Weights of a small transformer language model.
Architecture: RMSNorm after each block, biases, tied embeddings, normalized queries and keys.
MLP neurons of a small language model. Each row is named by its layer, matrix (up: input weights; down: output weights) and neuron, and shows model dimensions 0-95. Each number is 200 + 40 x the weight over its row's rms, rounded and kept within 0 to 999.
A block is one neuron, or neurons of one layer that tend to fire together. After each block is what it responds to, as a language model described it from the Wikipedia text at the highest values.

L6.up234,210,187,210,224,270,236,248,184,165,171,222,242,194,218,164,170,256,213,112,202,216,195,180,214,252,175,247,221,239,208,221,213,236,141,195,191,208,204,168,257,129,202,104,220,256,180,174,296,205,249,211,174,136,201,205,264,197,214,184,223,238,280,172,115,182,211,177,226,222,248,133,245,218,191,259,206,161,166,192,191,161,262,246,165,146,175,335,245,186,258,231,180,162,142,171,260
L6.down234,154,184,277,214,146,157,231,233,165,190,189,177,176,158,203,175,237,162,203,86,227,224,212,209,99,200,202,201,230,208,107,261,177,152,193,197,185,197,259,159,200,215,190,192,194,171,184,265,201,192,151,142,201,207,203,208,227,232,182,209,251,210,155,317,213,183,257,200,213,223,219,195,230,187,176,209,138,212,219,255,210,230,221,187,201,148,208,136,173,155,216,227,173,231,271,139
L6.up338,108,181,163,190,210,258,236,134,257,110,206,200,193,197,244,276,209,252,149,244,215,193,146,205,182,190,211,195,256,231,233,131,147,137,205,127,231,199,201,169,149,193,156,271,286,221,210,288,234,190,197,178,231,266,240,209,167,209,233,196,248,203,149,184,191,148,207,249,187,250,159,194,186,196,261,192,161,161,243,249,175,206,252,233,197,261,224,190,200,185,237,253,251,185,121,215
L6.down338,185,187,268,221,226,163,165,246,179,241,129,160,231,237,189,199,245,204,156,159,218,153,179,210,197,143,208,114,148,208,162,197,119,216,226,225,168,236,154,194,283,251,214,102,149,147,248,219,246,121,229,221,192,226,211,180,198,154,207,140,241,224,122,168,165,189,239,206,212,214,205,205,213,227,192,161,112,218,188,272,232,137,228,202,197,97,298,173,163,257,192,206,127,249,219,180
L6.up530,237,171,179,199,195,124,164,221,208,152,135,197,215,191,264,153,199,232,205,204,195,218,248,158,273,86,197,131,250,202,235,212,234,93,138,144,256,190,227,198,285,111,127,191,234,189,182,215,215,193,221,122,224,217,179,215,172,182,212,160,221,230,169,257,126,113,213,202,202,221,145,157,214,170,153,241,149,196,265,230,190,181,210,231,227,247,183,258,184,241,257,240,110,243,223,220
L6.down530,203,121,200,165,219,162,255,158,243,215,173,117,263,185,179,155,236,236,252,200,165,192,202,143,205,218,230,186,158,211,151,205,148,185,183,170,230,223,184,139,191,181,263,173,187,252,279,190,203,181,218,201,236,262,147,236,224,172,256,114,135,236,274,243,191,247,220,188,200,182,177,229,172,235,179,256,231,222,167,200,176,194,259,140,151,295,235,226,274,155,188,163,221,97,99,236
L6.up721,182,237,187,189,226,262,199,229,245,210,199,200,195,187,160,287,163,152,158,258,207,168,163,137,190,198,292,192,204,198,163,216,217,188,226,159,189,269,240,248,177,198,208,309,194,225,199,222,267,236,215,182,177,264,249,209,173,229,208,228,236,255,149,181,209,204,182,132,255,218,222,211,230,173,253,201,214,126,171,179,237,215,205,221,229,333,298,186,61,240,206,189,115,117,138,190
L6.down721,209,196,110,249,168,227,204,199,271,237,314,242,145,228,177,266,227,176,219,222,180,111,190,198,222,178,244,137,178,247,178,191,200,209,173,191,233,166,195,173,225,201,161,204,174,172,188,239,201,231,215,219,182,178,184,208,175,250,168,127,122,213,214,193,200,200,200,157,182,252,189,146,240,222,160,158,236,115,217,104,225,246,128,180,181,198,277,150,239,227,186,256,161,182,179,166
Three groups: currency symbols before amounts ($30 million, €100 billion), auxiliaries after subjects (he had, I did(n't), could), and the 9 in years like 1935.

L3.up295,189,169,167,172,227,229,219,139,233,184,224,219,212,253,300,234,260,226,144,204,297,183,211,167,183,193,225,202,261,161,191,217,141,183,176,135,143,268,192,302,211,267,154,259,246,170,162,226,268,166,252,202,150,269,228,192,155,223,186,228,201,202,177,145,226,265,220,183,212,205,262,275,231,224,263,232,199,201,162,207,169,214,185,128,236,172,176,225,200,177,255,162,183,176,212,204
L3.down295,115,282,260,133,237,201,243,127,194,181,248,184,219,220,257,216,219,153,174,166,261,145,180,212,162,233,172,156,239,218,210,134,234,206,173,179,231,316,241,171,192,207,161,226,177,190,148,176,184,229,198,254,242,256,214,231,136,130,198,223,206,158,157,182,166,221,163,185,195,292,222,227,186,252,155,173,113,199,201,232,265,191,175,96,190,136,177,175,210,188,308,194,202,165,226,162
Main verb of a narrative sentence, usually a past tense or passive participle after was, has, or the subject, such as was laid, bought, grew up.

L6.up244,207,200,152,123,269,253,211,167,169,124,226,232,213,248,242,204,276,194,179,200,216,226,196,191,192,241,276,115,238,223,225,179,173,151,206,133,216,257,195,200,150,213,134,186,206,126,174,225,256,196,167,185,172,118,203,202,186,195,228,225,250,166,136,123,198,159,258,191,135,181,197,219,281,193,211,229,182,197,199,240,164,203,268,129,228,177,250,233,191,156,235,185,160,231,168,243
L6.down244,96,223,250,197,142,223,148,225,203,174,231,182,227,181,158,242,244,203,250,190,189,224,233,189,128,127,153,216,232,190,249,143,202,212,268,182,221,229,179,161,211,232,215,171,141,170,212,196,177,266,217,229,236,220,186,184,218,151,128,145,109,196,215,239,203,185,191,195,251,257,141,218,163,172,150,199,249,174,224,225,236,234,253,227,144,250,155,146,168,226,203,210,221,201,174,180
L6.up371,171,188,152,189,158,221,186,159,278,147,217,179,223,233,257,200,224,233,147,192,231,245,225,192,203,199,224,126,249,202,234,192,207,157,86,111,199,217,240,203,158,225,170,211,212,143,180,161,130,178,225,152,180,98,170,168,192,210,243,216,269,200,205,252,195,206,237,205,157,179,145,212,225,250,152,275,219,148,244,158,282,233,194,105,236,175,144,265,210,195,242,196,175,163,181,296
L6.down371,200,239,211,235,233,125,252,218,191,144,190,200,223,218,185,179,229,254,197,241,159,154,155,213,173,193,91,198,220,304,273,248,237,266,172,164,180,233,217,89,187,175,186,173,168,202,175,231,235,191,178,218,138,199,141,226,156,185,233,155,142,193,288,256,192,221,249,190,253,182,222,169,146,272,141,191,222,199,246,173,119,266,166,212,220,193,129,208,185,176,145,181,224,226,214,195
L6.up699,189,195,124,201,276,146,182,191,274,178,223,140,181,259,248,189,206,214,250,229,266,156,164,69,198,245,244,116,183,254,195,229,241,176,182,278,155,203,246,130,217,176,214,160,186,190,161,280,186,180,247,122,197,242,238,161,135,193,268,247,181,180,89,205,223,181,223,180,145,208,152,222,162,137,204,215,199,202,217,197,179,213,214,187,139,184,203,237,238,195,255,258,227,174,157,228
L6.down699,133,252,192,223,205,212,122,230,195,159,209,241,216,181,217,234,186,154,144,232,224,238,141,191,178,179,210,176,183,196,212,195,183,189,163,194,243,238,143,201,220,107,241,213,274,160,159,201,182,254,169,211,177,233,239,158,187,138,172,200,257,220,241,212,186,186,136,228,208,154,213,246,204,217,196,147,167,230,231,213,225,275,209,160,172,210,198,181,171,173,203,200,172,154,190,225
L6.up709,233,235,125,171,231,181,233,202,176,254,197,212,222,163,200,197,166,243,163,250,240,165,188,154,178,194,176,189,210,207,166,151,244,198,200,138,154,243,159,256,161,195,215,303,245,253,193,214,232,205,316,170,186,284,258,156,149,217,228,188,233,197,223,146,206,246,201,233,190,224,172,269,236,184,212,175,216,144,263,256,201,123,245,146,174,226,241,163,175,183,221,194,111,161,191,147
L6.down709,208,216,269,196,139,340,223,205,163,211,219,170,127,275,222,203,212,192,212,158,264,179,211,122,208,150,263,199,158,194,302,221,206,179,221,205,286,176,178,194,208,207,151,225,205,174,181,224,212,272,145,196,235,281,181,195,215,223,169,115,216,224,161,139,236,170,226,202,131,142,209,284,239,212,172,212,174,266,141,233,232,225,198,213,179,208,237,203,270,218,253,191,263,167,166,256
Regular past-tense and past-participle verb forms, or their final -ed/-d piece, often passive before "by", e.g. surrounded, acquired, retreat-ed.

L3.up581,205,234,228,246,154,238,123,165,232,204,157,205,217,186,221,159,234,177,172,209,321,215,138,176,169,128,283,226,235,234,168,144,190,234,204,239,211,246,255,198,156,231,173,247,247,216,204,221,189,261,218,179,173,239,219,237,124,214,185,238,249,194,172,224,127,207,121,193,206,206,163,123,233,188,218,168,209,278,194,177,216,196,143,196,194,236,140,213,130,218,138,203,236,133,142,171
L3.down581,104,146,206,239,217,227,211,211,186,230,275,227,111,212,159,201,210,158,143,178,204,197,259,205,217,177,189,201,226,175,215,184,222,218,195,229,286,237,241,245,176,230,171,187,219,228,179,217,198,186,209,168,185,257,181,224,235,193,211,208,206,195,207,127,203,257,223,174,140,295,256,160,234,208,201,211,258,207,188,164,211,155,228,164,163,257,240,256,202,246,177,175,155,163,218,182
Pronouns or conjunctions that begin a new clause after a period or comma, mostly He/she opening biography sentences, plus and, but, or, as.

L3.up204,142,178,212,199,266,212,161,195,236,218,207,180,225,245,232,189,148,191,234,231,164,204,196,129,251,206,174,228,226,187,147,225,154,140,201,213,183,256,222,270,127,165,170,152,150,228,197,127,205,197,230,148,206,178,178,181,258,200,122,157,160,214,219,227,169,217,154,175,243,206,156,116,218,166,154,175,222,227,175,222,179,212,214,165,109,264,205,240,173,224,188,205,211,148,216,140
L3.down204,200,222,246,199,224,182,239,216,208,181,186,209,203,142,230,214,231,198,260,255,237,225,278,233,27,288,156,254,251,236,186,179,241,198,232,226,263,196,222,207,135,200,248,129,236,228,185,190,225,187,181,140,172,220,135,246,143,171,175,145,257,138,168,266,173,239,202,197,229,197,126,180,212,156,218,174,142,219,197,231,221,183,171,226,152,197,210,200,199,188,232,285,268,239,253,137
First token of a capitalized personal name (or title like Prince, judge) beginning a name, often after table pipes, commas, list dashes: Jacob, Stefan(o), Tan(ner).

L5.up34,166,221,165,109,210,165,161,192,181,232,180,237,280,198,241,258,178,193,189,216,135,174,158,200,232,268,226,282,237,140,158,151,199,220,174,190,150,182,256,226,201,232,161,245,187,273,284,261,141,293,240,243,162,207,146,149,253,181,191,298,213,249,204,138,156,218,204,211,198,248,248,201,198,181,212,170,224,222,196,199,177,192,169,133,174,218,190,237,193,217,207,174,126,223,153,182
L5.down34,160,204,171,243,222,129,193,249,233,225,154,159,137,213,197,152,248,154,228,259,194,234,147,183,162,248,161,226,213,252,208,217,253,156,184,142,218,229,233,164,185,217,201,221,204,204,164,170,217,172,234,178,158,243,127,260,234,137,254,196,252,193,225,220,151,151,159,249,304,171,113,185,141,151,144,131,182,278,240,276,198,277,195,205,205,220,186,191,225,212,118,132,238,238,227,225
L5.up632,150,217,220,141,231,203,234,228,180,215,181,236,165,211,172,236,168,227,136,246,195,149,177,176,144,210,267,233,211,228,182,100,187,136,175,186,213,197,177,221,211,234,230,184,287,211,262,246,134,239,229,183,156,279,175,226,215,128,120,254,269,209,116,197,161,293,161,204,164,242,168,184,225,223,128,224,200,198,206,217,198,216,186,219,173,254,223,151,183,254,177,218,258,218,192,224
L5.down632,235,210,200,136,198,232,234,221,187,176,205,204,136,238,194,220,233,188,201,152,203,170,170,181,215,115,198,173,165,173,147,219,222,221,242,203,211,209,155,232,285,199,196,136,202,172,222,204,188,177,228,201,135,221,181,218,208,94,178,222,207,171,175,231,186,221,141,208,207,123,179,199,211,265,224,179,236,191,187,238,209,237,204,206,155,275,190,181,187,189,215,113,186,154,220,115
L5.up687,98,237,201,253,233,160,227,240,210,238,129,182,237,164,219,165,247,219,165,205,172,234,168,215,195,217,203,231,158,263,156,180,182,135,181,178,231,169,260,155,212,218,216,181,286,210,293,304,153,302,217,202,212,257,219,236,160,69,117,207,259,192,199,276,162,232,193,228,152,194,186,177,192,145,88,192,222,194,251,241,235,141,149,217,210,213,197,131,194,226,219,205,224,191,190,195
L5.down687,245,299,226,192,245,212,252,218,198,216,168,109,174,213,147,150,247,164,203,164,132,170,156,212,252,170,201,230,171,217,236,221,211,186,123,270,167,171,102,186,259,222,210,180,184,206,174,160,229,272,194,238,174,162,184,263,204,115,166,255,235,180,226,214,242,190,179,226,155,138,162,202,154,229,246,224,277,139,212,219,163,243,150,244,176,273,218,162,166,185,152,147,218,173,174,291
L5.up715,180,193,168,166,172,191,203,260,271,209,162,136,253,206,182,159,235,203,209,200,162,196,223,203,243,198,245,273,242,211,212,173,216,145,177,180,216,218,161,137,238,235,235,202,289,238,261,257,152,192,174,124,115,224,180,199,225,93,190,140,254,190,128,312,169,173,249,181,192,274,237,172,225,203,129,199,207,209,213,232,201,152,201,204,158,267,172,110,209,183,211,243,279,154,219,212
L5.down715,217,211,216,147,261,233,178,174,184,194,185,204,233,205,166,201,211,167,202,170,167,198,226,228,240,152,159,237,141,220,175,179,218,189,189,183,213,160,99,148,180,236,223,152,175,167,179,200,199,237,233,220,252,265,186,201,219,191,211,192,212,169,220,207,219,140,176,196,193,186,152,114,133,235,251,166,214,236,267,142,178,280,163,146,121,152,161,182,240,235,150,190,243,162,231,281
Word-initial tokens that begin a capitalized first name or a month, often after a table pipe or dash in lists, such as Tim, Rob, Carol, April.

L6.up28,204,182,150,83,166,119,154,177,235,215,226,129,171,181,196,188,118,195,259,291,180,199,161,201,186,180,158,241,273,167,164,195,183,181,240,244,209,280,238,207,169,171,205,171,182,236,189,180,128,226,196,235,147,223,200,205,267,152,117,225,192,189,192,218,196,216,222,218,213,224,201,192,183,159,151,255,225,189,196,218,196,170,161,128,185,196,146,147,207,222,149,272,272,197,184,216
L6.down28,143,249,211,243,300,235,231,160,173,140,183,209,217,207,155,236,131,212,206,292,278,198,161,197,69,157,216,175,213,192,225,183,233,200,148,206,91,238,224,252,169,153,214,270,244,204,188,217,200,267,201,229,210,222,251,253,152,233,195,154,226,223,175,231,160,207,230,209,180,220,189,213,298,130,202,200,182,223,188,241,188,234,171,183,229,221,180,76,221,222,230,166,199,204,173,178
L6.up539,223,176,164,172,172,180,191,229,223,170,231,177,225,189,259,271,233,218,180,325,200,234,145,150,157,180,171,247,199,160,167,173,253,190,224,246,209,280,264,163,106,223,170,141,246,137,162,184,140,220,237,209,197,129,201,203,214,148,160,143,209,167,234,282,176,199,190,257,154,248,142,162,185,207,136,187,237,243,224,238,183,209,206,144,161,227,193,137,172,194,231,229,238,207,159,206
L6.down539,100,262,194,198,236,233,201,146,167,218,211,180,194,166,181,178,137,165,208,285,272,242,194,200,34,102,286,194,171,193,175,187,272,188,135,160,95,209,224,285,230,127,243,219,249,176,185,214,219,230,172,220,199,229,216,230,158,216,198,174,276,222,172,257,156,232,236,162,179,187,170,243,266,174,199,182,190,218,239,185,186,212,199,229,199,179,185,129,211,244,217,207,173,206,194,207
L6.up684,234,197,128,163,200,204,180,194,207,192,183,110,203,210,219,216,209,278,171,278,208,192,129,146,216,172,240,229,106,165,177,162,180,187,183,257,218,295,249,189,172,256,190,192,249,143,231,171,185,236,312,222,170,219,213,187,210,204,211,157,267,223,247,217,219,271,161,279,138,242,171,241,178,207,112,162,238,210,238,203,209,231,150,182,177,200,147,108,183,165,198,226,238,223,190,211
L6.down684,127,259,215,181,222,218,225,162,188,191,194,234,159,162,159,178,193,171,175,250,286,224,207,232,59,109,254,187,225,175,193,204,316,209,174,170,103,227,186,265,198,79,213,255,228,150,159,229,213,251,225,208,241,197,187,208,170,182,185,153,244,196,122,301,170,284,248,194,176,220,200,233,229,169,190,195,158,214,278,183,149,236,185,266,207,201,219,180,189,250,189,239,192,178,223,183
L6.up757,193,129,157,198,206,195,206,258,148,223,208,157,196,194,219,287,257,261,201,271,187,143,169,128,180,288,161,219,144,201,225,202,169,233,235,258,222,186,219,175,104,253,167,112,236,196,256,197,165,193,271,199,234,169,153,214,188,196,195,180,203,186,278,205,235,247,131,256,209,189,136,164,131,214,208,119,239,219,178,216,245,214,166,157,188,210,175,226,177,142,174,193,264,217,256,168
L6.down757,54,256,176,186,223,197,207,177,153,225,182,178,208,195,216,197,169,186,193,302,255,242,191,198,0,95,254,192,207,182,187,191,290,195,148,170,114,237,203,245,204,87,209,195,216,184,186,207,202,217,186,211,201,223,192,238,192,208,195,166,287,215,147,260,145,268,241,187,181,217,176,237,213,178,180,198,185,240,258,197,158,200,211,185,202,197,167,107,185,223,224,214,188,211,187,180
First word or word piece of a proper name (person, place, team, month) after as, by, of or a table bar, e.g. Mag, Thor, Jean.

L5.up362,225,154,88,172,269,247,284,208,287,123,241,131,233,267,228,203,205,246,182,214,231,191,148,122,197,197,169,191,200,263,218,170,74,116,176,163,167,193,212,200,153,139,175,196,194,163,146,243,170,218,193,136,149,143,198,210,187,185,215,196,96,152,236,198,196,190,240,205,249,195,182,192,174,167,233,195,201,195,194,204,265,214,163,209,191,113,236,229,143,195,269,193,210,184,205,188
L5.down362,126,258,210,204,269,259,197,170,174,155,230,153,211,268,223,141,223,215,186,217,172,227,191,184,174,169,197,194,207,238,184,129,357,212,194,256,188,179,190,192,194,198,282,178,214,209,136,236,306,202,182,166,211,191,159,250,198,191,180,125,208,219,257,321,209,179,226,231,176,204,176,194,60,199,185,215,241,213,179,225,201,224,213,169,214,237,218,108,230,172,239,210,260,175,219,196
L5.up397,107,212,146,171,162,160,182,195,265,169,205,205,239,208,283,223,270,211,224,229,260,248,193,195,192,199,218,147,161,240,228,197,129,162,137,188,223,270,216,156,178,220,207,194,147,155,195,232,155,177,216,186,206,140,209,179,193,185,241,240,174,178,163,256,197,291,204,218,122,188,119,192,149,176,102,238,227,131,243,160,219,141,207,158,182,188,154,214,199,215,264,206,180,227,203,188
L5.down397,197,219,182,222,234,149,213,283,187,210,217,145,276,206,224,192,221,184,227,258,161,148,223,162,142,212,253,145,206,248,206,211,222,210,165,201,224,153,214,169,191,158,214,130,156,202,190,237,220,212,170,220,179,247,172,125,156,221,162,144,181,221,228,174,182,201,214,243,289,159,204,145,221,233,161,210,194,298,250,152,235,152,117,195,235,170,214,180,192,257,170,248,197,253,241,174
L5.up529,214,185,184,178,262,176,184,191,250,175,234,169,214,282,257,197,273,224,202,226,192,250,203,175,188,230,201,115,183,151,225,234,225,196,169,227,192,215,220,191,239,214,248,269,157,147,159,148,195,200,239,144,229,138,201,262,172,158,221,259,207,181,93,182,213,221,243,159,160,199,217,179,237,256,213,152,218,207,281,135,232,126,213,165,131,197,190,256,185,187,219,214,188,171,211,259
L5.down529,175,258,234,236,158,180,205,259,193,188,205,177,205,173,154,272,258,184,214,155,205,214,196,247,203,206,221,153,229,193,273,142,205,269,270,177,207,177,282,160,196,198,264,220,163,241,304,197,190,249,196,259,174,218,162,138,203,184,260,128,247,247,232,302,242,207,203,220,159,157,189,175,191,242,160,214,196,202,188,235,251,226,206,208,193,225,203,172,182,182,237,158,185,180,160,107
L5.up693,224,185,220,196,227,203,223,214,205,208,228,168,178,143,252,199,212,276,195,207,194,176,210,213,182,190,191,158,260,231,224,217,145,186,177,193,270,169,242,216,180,147,176,153,227,192,176,201,253,178,229,222,120,188,189,175,110,228,198,174,167,218,220,205,198,144,239,232,130,207,224,258,241,107,185,215,171,195,143,149,147,154,239,203,309,160,235,245,201,163,158,196,304,217,218,233
L5.down693,33,230,191,183,182,201,207,182,134,215,172,207,173,248,223,245,283,213,166,177,184,216,188,218,109,167,218,231,197,188,176,166,248,205,253,231,154,262,179,170,257,198,251,292,138,209,185,194,240,151,239,211,239,196,215,199,169,136,155,175,148,190,201,223,167,229,194,159,159,300,220,153,82,214,232,202,216,199,191,187,182,268,260,246,125,289,188,173,231,187,228,180,225,145,267,136
Past-participle and -ed/-ized word endings used as adjectives or passives after was, a, the, e.g. organized, accepted, listed, established; sometimes nationality adjectives like Greek.

L5.up132,207,245,191,221,157,250,199,235,212,188,182,192,220,284,136,263,211,144,224,227,221,169,176,177,209,226,309,259,228,187,236,243,142,227,207,151,191,277,235,223,166,182,177,193,277,162,221,192,209,205,279,143,176,200,189,213,200,166,239,145,181,227,202,235,170,241,205,157,175,248,198,197,151,129,169,196,230,194,173,206,201,235,208,175,228,297,236,223,86,277,183,187,154,145,186,263
L5.down132,184,202,171,208,134,200,206,294,210,180,204,192,246,222,134,255,215,144,221,227,213,159,183,224,232,189,208,244,193,161,177,220,185,164,280,160,212,248,317,178,162,214,164,211,235,246,191,195,224,119,252,204,217,220,118,227,201,171,185,117,177,183,251,159,194,215,192,164,225,149,254,128,184,163,235,127,215,211,214,181,240,237,198,151,174,224,260,291,210,216,164,173,153,192,145,187
L5.up264,213,239,124,199,171,164,204,190,183,104,174,193,163,239,165,215,170,180,215,231,219,211,175,213,274,257,199,238,210,169,177,246,189,180,256,181,217,363,238,222,138,144,219,190,222,165,220,242,172,155,257,166,267,209,193,208,236,201,216,210,160,200,134,183,203,196,255,157,150,215,143,241,208,111,197,201,238,150,208,210,225,227,284,238,153,229,257,184,159,168,231,225,252,143,185,234
L5.down264,219,186,191,208,183,186,186,278,199,276,149,181,223,239,178,201,247,202,142,239,268,157,271,180,164,164,206,240,159,250,146,221,188,175,149,116,137,196,191,209,155,156,108,236,209,201,171,261,234,154,232,227,197,226,159,220,213,161,166,168,112,176,282,133,232,230,198,188,203,193,166,203,229,189,237,270,275,279,152,186,289,188,215,272,186,222,187,222,159,208,221,207,219,260,174,211
L5.up610,173,221,221,201,221,167,239,182,204,117,188,212,177,243,189,186,226,221,160,222,237,186,193,236,210,201,285,147,210,214,147,211,223,227,187,141,201,213,187,178,104,165,153,197,272,171,171,236,174,185,286,171,148,179,157,189,172,196,192,193,181,212,98,157,152,240,217,246,185,221,206,253,125,148,201,190,167,206,175,167,138,247,219,181,242,241,280,215,175,259,215,229,177,244,154,299
L5.down610,171,224,205,130,179,148,185,226,231,226,197,148,155,200,220,148,181,282,175,204,261,286,204,202,204,300,197,226,173,204,206,223,149,205,187,197,228,176,247,161,177,153,153,208,266,216,237,131,84,217,222,216,272,186,111,178,216,169,153,229,206,226,236,223,189,236,281,174,213,208,137,250,270,246,198,153,170,182,176,231,282,252,178,128,257,217,200,231,213,151,147,244,187,113,176,256
L5.up713,147,266,187,142,192,176,229,164,195,188,181,146,160,255,158,253,237,170,233,208,211,209,155,234,241,196,182,274,189,167,175,217,182,272,185,212,109,262,194,155,129,171,165,188,231,206,214,190,232,223,241,150,180,142,214,227,205,194,148,169,207,168,114,215,194,196,247,290,124,275,152,209,148,154,252,171,207,244,168,177,224,203,224,181,274,264,223,228,122,161,201,187,194,177,133,172
L5.down713,196,152,238,197,219,200,165,197,136,241,83,165,250,259,216,247,201,191,198,223,145,223,165,182,150,208,124,279,185,179,241,109,161,237,216,223,175,154,207,212,207,245,236,210,206,191,290,137,250,207,186,169,176,232,108,156,141,157,147,198,152,188,126,205,179,176,301,161,194,272,243,209,198,194,230,185,154,246,234,145,120,159,187,235,223,192,207,199,183,274,171,251,208,231,209,205
Forms of have (has, had, have, having) right after a subject or relative pronoun, as auxiliary or possession, e.g. "It had been"; also "more"/"most" before adjectives and mid-word fragments.